{"activation": "gelu", "norm": "layernorm", "norm_eps": 1e-05, "init_std_qkv": 0.0195, "seq_len": 1024}
MLP neurons of a small language model. Each row is named by its layer, matrix (up: input weights; down: output weights) and neuron, and shows model dimensions 80-207. Each number is 500 + 50 x the weight over its row's rms, rounded and kept within 0 to 999. Numbers have three digits each.
A block is one neuron, or neurons of one layer that tend to fire together. After each block is what it responds to, as a language model described it from the Wikipedia text at the highest values.

L2.up1082:572470545486605499466443570520493445546401479404520392488489496492517500520498504493496528416436541553505450487487453478455505474502494487535456500468506531509483509544504536502528459484487436560482556555473522551545451420474504512529434427474442434516507401531450501447586436458488531532565507550482403454561469426424497402519574456511539542534543498465512516520516499499483530497511
L2.down1082:492441532457513498568601491484461492395567480494541483482516468598517560414515557510484641441553520498592502496412513482497494556419526517587542519496512461502496499489423474510506515576496457509616513479465474458473482507485502440456547465539583529501542397476531510536493512470477488511531520573458528471587475446480414487538473509495486498566471550442523498513507551488525509628560
L2.up1275:559538562536536455530527499484452521477466528454467512518502442476438496581451490503515524546465504431471507502595494489475553480518608535567600567485469521369485433638539532451455523541532542472441474436432489537529507475500451455476525484590462455528543518522470466407492495527600504570466541537478513497518517484409432448493509451552459540509501445539519444398394434489398389494512
L2.down1275:492563468556609464452548464468567494453431486499463557529493516497483517511432526427521532429488493512549539510496530447519502505500531415539518487531490574517545441450502563493512549484562540517475451445588592619453445573464469474580489559448552522560484589559623476473455559553524474568486593455537431508469539579494522544520436556576510474504565487509530512397522496533560487426541
L2.up1460:544455590413526509504502513560473443453538467502469439519537453511450560518499446487520464472446495561424472506414439492436461518499543549422550532479578567533409515539516459468419544488559472531499460479515489511565458447522604475418488497516399481570518427543545554425502600407528444504530506580519514522450440434520495489445520427483633435542526519544535486532486468407353432471511
L2.down1460:467522402522469477474556451473453569564552496522455413487470503361463520555394483528502403530461406521456575571474413333456546529552534662465505459508501625584567434508457495497495478486489416534524508531470523452481453428538546501515468383397490400556485470509560512545476453476439491523526543537498500551479437519543574492419524558449494527500514573455572583489540511488478497515575
L2.up1615:577455487466599550462535528452476516464544551540507477466558448520560524404493477447457499438505532512489505462496546524440458402487548548494483518499518519528535497457560616522592547385520508574535492458619468481553567559578469458503530520564450467497492499523423484470572520508473548559527556577552445414557381618505506470524522474480539509416552416563589538478565507581415535540554
L2.down1615:440509460407548525509501493480525496492489463444490551594486476435537532516605464419453490461370470597498482573510587558483440435473495426568540502446559439474440552455464500493597520475501488588465471432525546472516420440466464449520435524470495440452541506493484480502533531462579483465467498534498462526478482518447448473491494475417564487464511593516589531549511547572481509526460
Year-range dashes. En dashes or hyphens right after a year in date ranges, mostly in career and season lists, such as 2019–20, 2014–2024, 1968-1979; weaker on prepositions before dates.

L5.up940:479446537479478494581474501458555530545516443526598517504483466449453450503496434485477601468551470494562451486475416501504477551544443460485455631508519507555527395502568543485496524534503573582406490484607500582488637457520596554511469507483497502365483477487494612485390552523503505486488471582485595514495518455431596529500491526537441482493487500450454562549542540482601625531498
L5.down940:497480585496480463440445586528593497473419516431450434561442496674503505587514460518463455496560502490470505535458442395480561550582491556453386526527559472542439486529531437398494496431601469490495410550576583478511493551414532446389564515469499541596532551500493521575558494538522445424468460476456526474481392521542531578480464486416481458501554569503501421436555487492574452518494
L5.up1365:471534491511447561585519454549429546415470549524520567543513441574429487486383391422467558438531472540513496546516518527516506496427511395500555501505564472509514427627575539510499449504486488542455415534556548558500461496561467449476431475441457515533496517495592460526430513433485603478536363523496522494477579518486528430506444489479543484528521651410432542538549556560521538493489
L5.down1365:528519514456457566435551497543431457548459433517487567445447526491449459412492559581534512523518516529487519570409385407521410491489480527538482532564426569535487498402444453384511507448458498451534543530418446505471621468447489493571541536542447518402516578582512492535614483508458469439383451452553600484480540463430494469495556496514487509424512514549545546507480578523527472490524
L5.up1962:556568489496388441493471418511590557444500432519576555536485519520452474462461457427446462490542475451459530558520422474494545500562449553574489507468511582440465473485583509518399520498466499574556485438410436451473487470479419482521514514468584478542496557416513482449461454496464521491386465525540463560416541523603495519465526490486559538482492560540460539557505489476545567528539
L5.down1962:457549456479514527568528528492452513477499514617460539493526498539508483430513505567605500466556490428564402476481572564485536450502404466430456549554498543632586550460478484528438538514508507458494401552477626531521476467559500506465576539548524446615540485523584541545448456499499556453521483599496623491518528500520439559542508544490521530458402463445507540523498464502382489461463
L5.up2212:583472496498481495485522478535399558489437450495530445530564467497559532433437485465389471501465438513536433554516508532486571429569458540563412518536523498534492527452511464531471450512480504545594519506458435474510522461523569476599549432606547543436467633481491512525412515450406522447524531547448535550537502554495527587522479445631420557510492540485451575516535454538513411468557
L5.down2212:478536455470526480548491533501528414408554500453539624527487559620545504494519518570541574513503474449481533523499489496509440468467553470505498511497575474482518531454521542570496482447509571478518536439498473431520521489474550517498474544596529538455539565461601527493535492537469500492517549490405469464508493453585423518565528520480538398544488439554484504418512447554439476575558
Table cell openings. First word of a table cell or list line after a pipe, in headers and rows (Date, Club, Majority); also the en dash in season ranges like 2019–20.

L5.up350:454554505545622557562513552523514452510514546509531545459478573509441506535431506466619522481536529604438511450509494524510523600401479554490447378492463502532464563471541534440564497400496537456423519509540444545535526546446543515464475482525477453410550522465488439516557509494408565495522505401544483417523555501524498514455466492460439495456494537485418528435476476471476530474428
L5.down350:502542493437471463410406487466387404489438459312452549431436528529484488522529486592455514496555510495558587510580537550598463562608573474564496501512445544554532501457528530529554523491528512414474486544479497500531479493537443465471402625448504510488574455432445499496474515491471476477498461506507475509454430403436537513455551605520531399535463479601418523485525503476500519526535
L5.up1573:554502473463502572492527423532447402473491476548543477531540512485564454451531482540520483475461436432590409492485567499551418525572527464440504457465484518510528485496468436513470537460507458488590469523470578556447446571556472507506422539440480423376538445497619552483399453557512555547504504438434452434472468542450500477431521485431496455426480447560530572571464455487512395516539
L5.down1573:475357462496481418507554521433488461496521544470457441546501511595496487511528429554453456507472560428482575464445496443417556422552547550446514447578526487534469494472457523520551478467423508553466525408470558493473471535615670543516546517520578508557511541468490565541555549632512438468498452457525446508455505497478523480501495525519499554442500470431472511355632537523529428502480
L5.up1793:437447528513456501439456439550460517524548466509485522524545547410529547469415400499464508574421508554397555508551513447475423481550436588487588527526531522432539496470495352470458447534522534462499500506504495589596529497460543435548540551523572491500572477560431527450462476496459573539458527516477514375599464453390515455547542569454473433623488422364481535430503507416493545498564
L5.down1793:456385501431490551525512467551591584481459474537488525502508472537478454549449443469448465468502514555465460575527476483434538551506599495466489592491555517403540542447420503514457414499518505491503486587503519556478456407447560583511542513491538522450494431533519593499524475475457470471524510450477396382496573519559511530578481535441443486501561526550440545438472486526521449516451
L5.up2001:460577417557495537504538611553649425514512442472507506538419486505534484485414552452453509459469572488458581568591460477527471523448458559519515521475478504424542566570448490517501534471387493518561482479494486550391532477507536498572470477405465415470433527443512465596540452532546443474507493521544476443509471523467535510456446525632511561468433426458481498566493501464579512528474
L5.down2001:471445429545464460518444472369524587526488616476544481544500528530483535436488484543530580512497487478437456540476503446457485430527522507538436457580534536603455382489508482580425495531526510473520539469535478571541460617463540379449493490522480515414456547549491523596439536530513456427497493473504484520568497483442471529554548584496484417500408508459487487499573459513440509504513
Final digit of numbers. The last digit of a number, mostly inside Wikipedia tables or stats just before a cell divider or %, e.g. 65.69%, 1.282, 11th, or grade A.

L5.up243:488502485496528472483525555474456590533467567472475494485528515592499477469445503500572504506452528453456590489462415486425565503524462419523531434565546633467536558481475487523482429522459426518417496474421461574561425459542461518494428502497519523519474593455584428426449498434483500440457465529473574561504518488513581422520448500510491435538410529415497608450549623459464556460508
L5.down243:497462556495481410541523525551476521448499550564524460519512496554479425479458463519490541452588617555558472467458502572436603487603544509476484567394511533481563463556503420419494512475505427499467538551539536512484520643545483521452590486432374543550471460497485476488492425477497522464399555415492448445569543459428499545507507566517477472568513529534431371482509534540525428588540
L5.up691:492448509467479519333532520508486442460533520492455425451519490511370588452574524519479418486473441487545439567428491591446428464512523552500550487482536582489485490552423579529450475515453424581338605453544393495495517564487558515544493467504560503508552392564588531482534531514495533554504457474565467484447427539477388469518444564533534481453506436558405433469485507478463442468483
L5.down691:548504549492501534462555549559481558460496558476571479582502546496501500430534466440481434543554482565423535507458510532513418513482483513413513578474482460553477446545505530503561478403429451380441467545531440583550543445530520514506471517504483562502500464515458468486514480531473496511457458513487462447511563422433541523484482482500505544549490568468484438447549580471560564505457
L5.up1224:482600537523575526456510495493545514519485553467540586515505599530486470516463478438513427439558419526486521451536627495590524519420439420472584493537508538459546545469519517522506481644483508505411658513508429529482535515503448579502481475534525538441486575461588476515488532566478573554406546495533438452386508553392540533418469505514541466549503433482367486451577437544415472442494
L5.down1224:470501553550473494538460549508549523547513486467382488430554502414434538530481532622486455495538536444411519586470440506514538522528531551525433550468466398438543553548504528550447551587543492518490437523476577567494484560456478420496539393373524559513506459529596562507513480532470463446518504427505564523525546533504504552476471578469490440468522485491472494447491469524567468525497
L5.up2218:504441434522474507457499547566564470484486493480470515460458553410448470451426447519459440553591475430424472434418536597542485499480501528479499555502538556569481515530512481537495552427449556523412490471444507541482467566490502527514581514412438487544506562532554460575501515580502506398467469574456520527444663496411479556409506549642455470467587510374499539489526521459485498408506
L5.down2218:431575553525412571590535514447456528503483522518503479529529536514479428517474516540578465484501499512445521484516493629524582491531491544495510433503393551431451423448460489603455532530523519588495523572480469482457544520483413416493520470612546519484457485530442488536458457495547516460523464505529481408503503548453378543563462498553558445590486517531505467417527585552501504423436
Item-initial tokens, mixed. First pieces of quoted titles or names (C in Coyotes, B in Bishōjo), played or plays in athlete bios, initials, and table numbers.

L3.up398:461475486409480447485481473536539528510482517481511568550500477508590394430459546446496512477544522504442467497544451391448523516454431528509511514563413520544503432502457474512573500458491488518483579468461562481529453401582612431456462498429495485500619581541534405504512402457545457520538456469498451520474459541515486420521499478461572454415452443459519613449473502611552419472450
L3.down398:483493491516443512590568426575558501534434443559542407397510562407472431428529510536540449432534493487544546566516394505537460506572564443529475599530538508490551498504484495546529509485505462449514421504463511382506412480535492548478486584523504473466431454422539498388585401465463362455488630484570492472505518517521505512457515629470519542497512458579459485470483529550596394436560
Final token of repeated items. The last piece of a number, name or phrase that repeats an earlier entry, mostly in tables and lists, e.g. 65.0, Camp Parks, Fullmetal Alchemist.

L2.up734:475531441474429548568555575488510517615554405515504543445455485561529546545507476537517512457493500495495495521548501546455464461505529375546478543528486550455613486554511575540482593462504374562454500468439533484474497485630532498526547402565409499512453486529530468496546514587493484415421509504549482476471496514570557531465539558558523540573513492545491547564491351417464419559448
L2.down734:554421468459492455473450563452592421513526533587595504555477499460527472523573570573539596431520628417374445447538575503540499510475497515528518492408492569468425491513482469509531487524447483506475481514513507545499441465469524509554481497509467463466479475463562532499480519519528563551554460430518493402566581509534417396444451450481511538601414556512525469568545542534508505480519
L2.up1644:567496571532465475424508473465519564499526566492539457457500527457593501409478486448575490491621521535482535479436483612321375612466429567534491486454597573460503482570455491552524478453486497475395531405450462450467502602493529468509470443533441473494413496466526500350572544569422485498556553495595436500459554405594484484486590408527531562476458495575514493511507466546391508514505
L2.down1644:574435520473433518572537434567423468406518591505534454523515544543589507556589502551452494572586551533551510573520495498557483528479451449540497587463514533444539478448390523561571451467532530577441480520500522423413481463612580535457491514553471433473515533554503554468657484479492484587513545487470462455402530446604483499498450552441521505482452489505503536478532395528507498527481
L2.up1966:465542522573531484468530563451563521519605609432546432627447429467551416506512412484492551473518542415482471505581546562455491505509536478435545535536550490482518475453574512450587517574537431472448522464476503521515485518512474403498533483581456524540468450485460555470492439484446512543463521492576464512428547459505445480562522444435583394491540498510464523504528534494406453470522
L2.down1966:537516507538582454540584467475494494576588502503489427519413461437530578514565542491460524419496527482523425537499584459541478491504463528498551524470461523587608464473494565471518458503468482536497318464542464481484502605521433447528477477512481509372449492448586551468525524502539611408539552498486568499507621468484541471511477519554429447494539518557510465609557428574524469543604
L2.up2239:413430568442480529510533551549569515519449543450455565553539499540400466472491485472498546569562508430561485446488608528534456568440514520518520557472531469555483526426542442496549585503475479582499535568536552497474500517518646607500488484485500523485569473492534579536583528488425511505565472489550473535464494507472469588529490524567446485480431485588533425564508479585529448580507
L2.down2239:528403428508565541507506473430429465483544476554523590500519542509511487522462508523501482465537403385621496473543452453479514526571509498452529531413526487499507566440501539549609398509529527458469526397414558486485448533518372508567495573527501598503496490513559561563474451422511494467448594465486456494434534504606506513551433514381498477534612540511510578481554423459517452468509
Closing parenthesis token. Closing parentheses, occasionally quotes or braces, ending a parenthetical after a name or term, e.g. (BEL), (incumbent), (2008 film), often in tables or titles.

L2.up1542:414502477582499537477550522416444522482535531397465481493512514513548493441464484472480552465553519569416533498456640525573517545466568473497462488522487432497586467552552511460435502499527424463499605546537472504415520463585490484475623490481453550464557454497554452569542586424500470441484528425547445552527563433440510456514423489515490466424455450476537520530388482617495454514537
L2.down1542:559504538510540522576474535530441465454472457528511594516500446474426557395427457382590473468497531434348496503462492474530455553530609543466555567526510491501505601455516455500517459520524573502476487485495517549574476518474525479487548483473606442541451439467440458475505549482558498512484502486509621467498559554425473630555582555454419596467529470521507502424553434506505459510515
L2.up2167:495549466473559466574504567618530499463497496566440483557541520538497546452443543501469457616520511442488476456425450472569384599528480532571499447514456510480555443518466487521465515537510412490527487567507446414491509545503481498493547471490510429508512580505571535456481524523517545506442380415461529503492545486455483515617523447600438499502464447624484540439431515568522408442551
L2.down2167:555481491564460471491578542376592448448530474586489521482533462457460424463499527412574533480574532519510506529560479499494527600503504461470587586473446484494481490537465492439488436510443484549575537559425498540556497524434497508538519486496590550419479498540477459592505421517489507417540434501516558550510579527418417534535562516530476478501519573506524488433516554499506507477571
L2.up2489:447494492512541548488583553497502501515535426493447528403521495507469536402512516504496591535394527397555599423516519446494471405531494483477609569458458505523486524553540470420475501473549495496503535600407492522529513577539446523476543487650491504506479525504483515486478562468406518515483488461545457524411436510516543424478535630494515476481504482576512515553388599577463498563451
L2.down2489:516517491531513521557372484594527494412495452496396538477471452466528522351480458453507515440602594533430479488550448561545473578500588519472509476484498433508442516547530501509527505550441492586514608442486444518499481536497471556536425515359521525616424458539493437545475505533492482483509503510455447471497647588492504548526526503509482460432556541508531523409553521503497485472631
L2.up2517:450527489461574514586450460433544529503527467549504446477535485509458556531437526593532463531557496437428529403423539449516493439478550519480489482545463414563379504436474549511466555451427503627482417478372495580427467508547500535534526475529483553454460353496482504470446496564475485451467491478578488527520512546379459573532480521612531444481570461497509488531458462566429439591522
L2.down2517:418433541491531543594379409506573517578473588556487560432555563519485566398463518530465461498478483470453386551476540468556548580531548443474497434473555435550480581517509502459468577506483525558452576508456395493493490542468533442471523461614579471590525488513392401507498499495460470533427546467539496535563498508519484482442505475492463425510464498495460495525551437496483416414557
Word-initial capital letters. Single capital-letter tokens opening a word split into pieces, mostly rare surnames after a first name or in tables, e.g. B(achelard), P(ólya), L(ederer).

L2.up1346:556486431536491488491451426504542470519490575457485476590522477544514508485571510445471523560599461540485547477470577557487556490475467477496500469475546566419534527453626441412412551611485542482577423582625499452541452520549471499508463539500483526495531492595520511489559470405523561483482615476377511527458462567497512536558499504466520483547469520510500544472507513506538500623475
L2.down1346:505505510529470539465532554482446505569537613524464445489538513504485538561462492567527573510517534534379508515514446438567451583525494520413510460463529423454437483519547483478478472479496519587543487459609372527504505606421459489568560411495518477522445474509532528478497457530584490459518562429524449567425475519561547489612463574599476495572436533544507470536484492525518540462434
L2.up1790:584457502482622455567522578470579567459461445552497443500556567468522514426510567536471502491538554511521630469545478473439430497466418487556436481480481538490577535509467495490456460461514443510485547512465449541546534517515499415480466455431505525511407464484516526548495471620510536480524552429443477497502485546458374583407479420541561431399473421517475519541458452536515578530409
L2.down1790:469509564510550507517438444573502457498512500443575487496426581506458511602531451429588443578464506485535531507459533387462460565552492509533505471564530422451501496563562426465498491515486540534496529504497560483528550585502501434434531653497589479495484537506550422410458447424553464420476499412479465525451528545460537459523455587578433443524396527561527413572469503520484506563523
L2.up2086:460462460496499509517495474446545427466584650465536405476513497478502475416499524493527534525457477424471506504493489599533556468511524517458512417524521519510566551522511567457479483573455566532486461502496598587488545569500481480472550489542308422423508487581419435460501514531501536520401487487466466515495457586485495477494480479634473467447514451484445452473446586469498456563456
L2.down2086:535542528448497512574473495421508438593543497525510463585533567574436479508519474557428544471551561511556504493507417427539530506500368536400517528617479518527486560447557495489468499525520482480473404475399428532526557506487510550470453503455549511398512413345541530511458395495470524568443479464500485447449439397560543525469540616460594465438526500513524469489515567444549425550518
L2.up2499:442522507495589519437458511421556545455458609559532581465459525575564524566453499515542526504523580420510520500506503417491429503439473480574545481518448539389479541566488466424556551544510424535470444510507507527486428495601542491493475446488460473550558491439473456481513531520528360609566471521543551474519431457468405551462489448513520437504499494469589524548515502490520429502474
L2.down2499:542453528514426500548484501501500454537509427484568396521543447470510458501472348585483563564517551429445494538522548523556540570498415492382548465641510519461483530501495428454534427551490569493520361518506438469456503502496501527444612562445491569506504463534542530408537482522413461497419406467460528455568507482544585498469514497577523475454526499515485505536565477494440582489479
Decimal-place digits. Single digits just after a decimal point in numbers, mostly in election, census and sports tables, such as 52.66%, 29.32, 3.89 km.

L3.up732:588555499503519502510543519510481495391489617561502503562510488491479575565479550442432465461511481514406451481494477476443451458533430394558487494513511460524505488453414541418591450524483517515546454438564507537409533541616435467506532501480482475444523471409529487511521611538523538449572456536515465502470463453494484447501460500496503452675547522478537536482597498596520523546465
L3.down732:571542587487507578497499475473453496371533486506490526635534404571544476509483437624482452624502505493593473518538409520572466477385604516459599588474407513623533457484512459558503473446454530519569475466548518459526327588583508551467540547463502598492504442453613508537424497504476466545511479486501522471576536471492552402515453464485472568507530470518437508492593502542466523480478
Field labels and headers. Attribute names ending a label in infobox-style lists or table headers, just before a colon, pipe or "of", such as Format, Location, Genus, Name, members.

L5.up198:420548410404505548512559620457487522516449558446597572450495485526503492484487518523453529548422515517568478478566504539468494489578489413480515610562454500506424570490518590425513415512435493538403526576428487535483498531491532450499437491449433505484425560542461508527443565527434539536482482467478505454434475423428502562520458517520510526441473560457515580524507490484456409454452
L5.down198:419499462470581450505386554533424588520485447527472480542488558502489439599410489561518586481508441543542538482367494493488357552474592526522524456561465462466519464600475540556565469551523529546483537533487552425510576502518563503501444421481420564534539547495453544438526536446517484380497564509579481554442553519533478421589490571545620613532519587515503446544572517517485483474499
L5.up608:464526527467423465503432518521566577572543589520524656348444509520382495574545450579489482559479507422595489489533490402467442505536488470500520493535506509488541557557488508535480533450495542410524544523561521546518525546524641485501500482531477479434502593588502501510532503531479566549443512397508483460528600500459526444563483426519479594531506475478425574535442536407558452509462
L5.down608:519581574390472523498475499536455448576552503581502496546520434471547471456530489475503524442411528467533477505502547435478547510501491554552514558501561470505516517511445524503392484515401505500529545487483483488539479478518535502513453521487584461476570400528492528473528573477477499494507453521513451522552498489560474545476383494481447459451457545430487493457450507482553414505636
L5.up1338:497536614523458600575462481461456528505523471495461554419485506584538520514522544476526520533485482430511500474455523534504481420470520542603481524469526458528484395455496565557487496470458453457565481544376447557443451482423427561458435601594497525464587524576538432551529535485370542451453500606515463581558477430471497452539438442518521634540537569344480562440484488525549451441450
L5.down1338:474497485473515542475596465434558517531491583482425483509484528387512475529611472520448449558481660522522490481477561457495413480401492429458512483497472563571599583557474602540518511552463393551479528555509475491625514488465543493470477534463511443427511528508533469504451414542445543479449394511440449491486524409479411479488488496502502450528432606471439461645513390489507539457495
L5.up1428:478528538518551560469596380424531515534532496576441623468526495525371520497610478510426616552524469458414500515446460522496481574511624471465502443443565494502495547490416569542469515511487380489603475531546519535461460488466516476521430510537504485454502512535569472481540510486467581493463506393488465594508413518525466444466473435434503528450567509479508519504463515578589434433492
L5.down1428:431490534581461485424478470514492584489506508443394526492427552411454519445452565428495454494454565514579536509428441576493567421475440597453442535522461549566412484615509568518474450471360495487377467520505478559520510526543543562542576556464534472494470450563490538551522534619442496439580502538450586457505534444567526564516470456490449502528453512506451469520415414507524544560509
Inner digits of large numbers. Digits in the middle of multi-digit numbers, usually the one right after a thousands comma, in counts, money and sizes: 7,000, $50,000, 2500.

L3.up632:425481495618430447497540507530574518407494525573511480503527540529525467505482570602557538475546491436457464538482580518571525605472510460452547505541423552505569530551529478454497349404486558390591415472433541520463410469540489568546556471417438476426553477536423469464532465409586583459558474482416452443507493517384528530509539614454444399542481529465554445567566485497510439568457
L3.down632:522457577568492548535534480419606477587448441402489538367493558581529431644581437515415536521493525529521530548468469560529464449535496492448511491517563475530567516518611485535568448476443472528404429538480529470412599520437475430439522498399480502483444546569503372497482477571546481495558631541407446485439437556476563470470513486472433452575462492477480469460471588475490342570530
Decimal digits after points. Digits after a decimal point in statistics, census percentages, and election or population tables, e.g. 12.7%, −13.3%, 100.00; weaker on surname pieces after first names.

L3.up1938:433517543442444545493507450518467560485444469433481566458548551430489531570458573565476548473441503558474508402412494475531500470506543539500528529529543475510508505464555559463486545590492408408574499473550457490476513500578494489587482577563503487443411415561410480486411425503537516453524503512504484451578503561467579451500477462561471496503485464481442549472491551448445537533402
L3.down1938:480553595474440582560471527514508507514546476426506409370516441511515557529455461408531479559505470490578585409432485486479481501483468479495532434391535507506542506441501532494455444482436521482457585572547498518589450529503494547446530646501474602554493442497576411503521440453539579534452529394507588515500521459554476431477469491518597564477570450498513473504553458437456549521415
Leading digits of numbers. Leading digit token of a number split digit by digit, mostly the 2 in 20xx years and the 0 after a thousands comma (10,000).

L5.up1405:517669490419462440453515508528600502457454576445486496448647426449556446487512547506514460443566497517433508477491441488514517565529494464586510494514528449479456473495495510486518526522473479512479551537552469598505505438529587559526515498495456530388452450483481481496454442518522475465454548459507476534441553541464467530470563407402548455488515517443616511513620516435483536487498
L5.down1405:548543546499575482543488500475506476484543523454467512486516481491512495494472482473603488445476464448514407571447452474515506574507566565556396574510511525448479559524556562468470406407553538488578495487548559509534480449560514473573472503534571507528539552500529552410545568468563415559447531526433558467450518634384512477460522507449459516467534524541440509531481564498544407460455
L5.up1803:582475521506520491493546546515536502568461535549469566457416440522428520452473530491526561531480481506594569444460547471561431523468447507489485480486490466476433496506526394543473586476514353454417557507412495465509561535561520451505484462595491445495453483483477519510433465548512483599452433576494442442529496578538524500532492516533520522455623510409418418525550519484554388481387
L5.down1803:455450582398568573477479536422544473459479465487594480522524561474346530513523552581533529443540496430436433479569542592498502454421544485464601515457469545429517512469460497524465521521544497526447538529492609506523455429599559561434555535547470354539439476431538574535572474409497513457541572432527450553579490481518440502452448529402509450435445491463459571470491600632449475530509
L5.up2172:506534502565441470485553566476492521516500555466499532527555397419507401537510445475452534521530412473486580424486485490549383480510492470497466540456539576432492404500514540482393456471414577463461425449482531545525493414461471432443469517499497552429520458458495499490466388466462498476467540490472481542498488551506510503522529368425599549595500446487540484541528471458388518561527
L5.down2172:519563563475500502538477413497475436496528497497553477440484532498554498477527474489454491575538564488482434509429551463541434492558478559550477515526566506492557498468447494525517406451501487511494485520507493505421533448494477495467534520512473535528479541575507468489441567486492504473477487511545512537406464578460490488605531478442484524460527555525407504507468454542513513466410
L5.up2360:572585511502406531550504621414530473579442409516492457528562500482513432467506558450537491498474478464489484506512466616479565493530556483546518602595531471515524493530486481439512438556498548577516588526425455515448539489554551433545489564531437452426526535491495446449469452401553539499510433398531490524503482540462487532485435416425523454535520511507619547522540512467510499469570
L5.down2360:496590557553566441550521463531433516458467549418523515423412401551458563483505526463534483481447463477484418520476475472542377446545540498473531497418559539447513501582525579448508409527476446552511479514476487512515513449499508402567465481505514478527497482471551502472442591445536513447502539503492497457491544598542589465591431388557540467514461578567446444492451472476473460492428
Table cell endings. Last token of a cell in pipe-delimited wiki tables, just before the next |, such as final digits, closing parentheses or quotes (210.0, 2003, (10)).

L2.up287:472428503522545505525427511454522586504535561557475557566515559589552518487497484556455565546523462492420500495558545576504403390497490482466465429474458491579560538473475516398451433529458516533435504524547531469444495544500440403509500579567460478515509513534509543519491480566475511433479439484496495520551494521444509539511515571552537474443502475392491399528399516489537537548491
L2.down287:532534712554432533455515515410443495526468523488410502552534498572405509511534515599489482524511576482506488508444468516533460585468560492455423490558469457514412512531443523466583520392506522552390469548484450553491518499565525431413367474456544568567428469495520419537527510599491562475505509427550490394459419452553446446510513466465528520493613454606507500460502453485559475484488
L2.up1310:519451598478452488449509536472495526524460538591518542521436485518479465470598465461547561559523453474508539518537512575520482535516430608528543472442444501539475558495471639484464464507506424488521515455433470523429431485520491511498565455461428509519522515541476542563412515570529447478495516479562605501537488464449491506565540444519458423389474511510566486533505464554390513505428
L2.down1310:496421532475423465544470496429511481444433560446556502516517562467474567593550405517434552490443513525467499522401471475474436542401510454447517416427450545422492545482489489450529544654535424541492466478462462460512478440501471471412533557521540447483424509485472403475582523490505478507596522547456524463473538462442585447469533443480516580477434533475481533456501527483502501560567
L2.up1857:484485485496546467553465487451497549502436384558506505536526597459409471438440518484468436538467509500568622434552412537547509428483458528545490532451553494509518486478542471442508496554478454531542556456455459590512545536422559490464496447534516446496457460481518522472553532492506542502434545464416495469571526503503538540525451513467513424446517387464566461516474478524508393441561
L2.down1857:549489477601464479447493516429485551446463473495530557485526550516502465547481512508530531531431540476455467528470518439461447527487581628450515507491454491423490457526455533540453504485534435519537508460481555592381497507441464408517466478464490524632525487515508417473518532468460415575416501469425502546508541561465444526548499490529452408389481461556458536475561515497538459511546
L2.up2007:442497464524437481472523489452578513486444363506446542523460486487514503451459533500516475457472524550424515559438443482590493549501521493466473479447489529527457456389456537511414542509452483596543455460459485470517609518477491449522504433490399516467481504473440482526534440398548560563547465502467546503577448450531440465437503542542585404519531510491482518430536503523526458512517
L2.down2007:487490454507558526501458598443478505533483534547531493482430389531555449452474456476488509467474485410452492557433510496575535598576578494497414485424438482464380417504583515471487525521565420454475458583543483397449392565472531403496494487464472576437538513488438458580503469490472521566461490466561448487459520520496454506477474509494454453499479449538598490516391454443432548492457
Digits in large counts. Digit tokens, mostly zeros, inside large numbers after a thousands comma counting people or things, e.g. 60,000 soldiers, 10,000 bands; occasionally number words like five.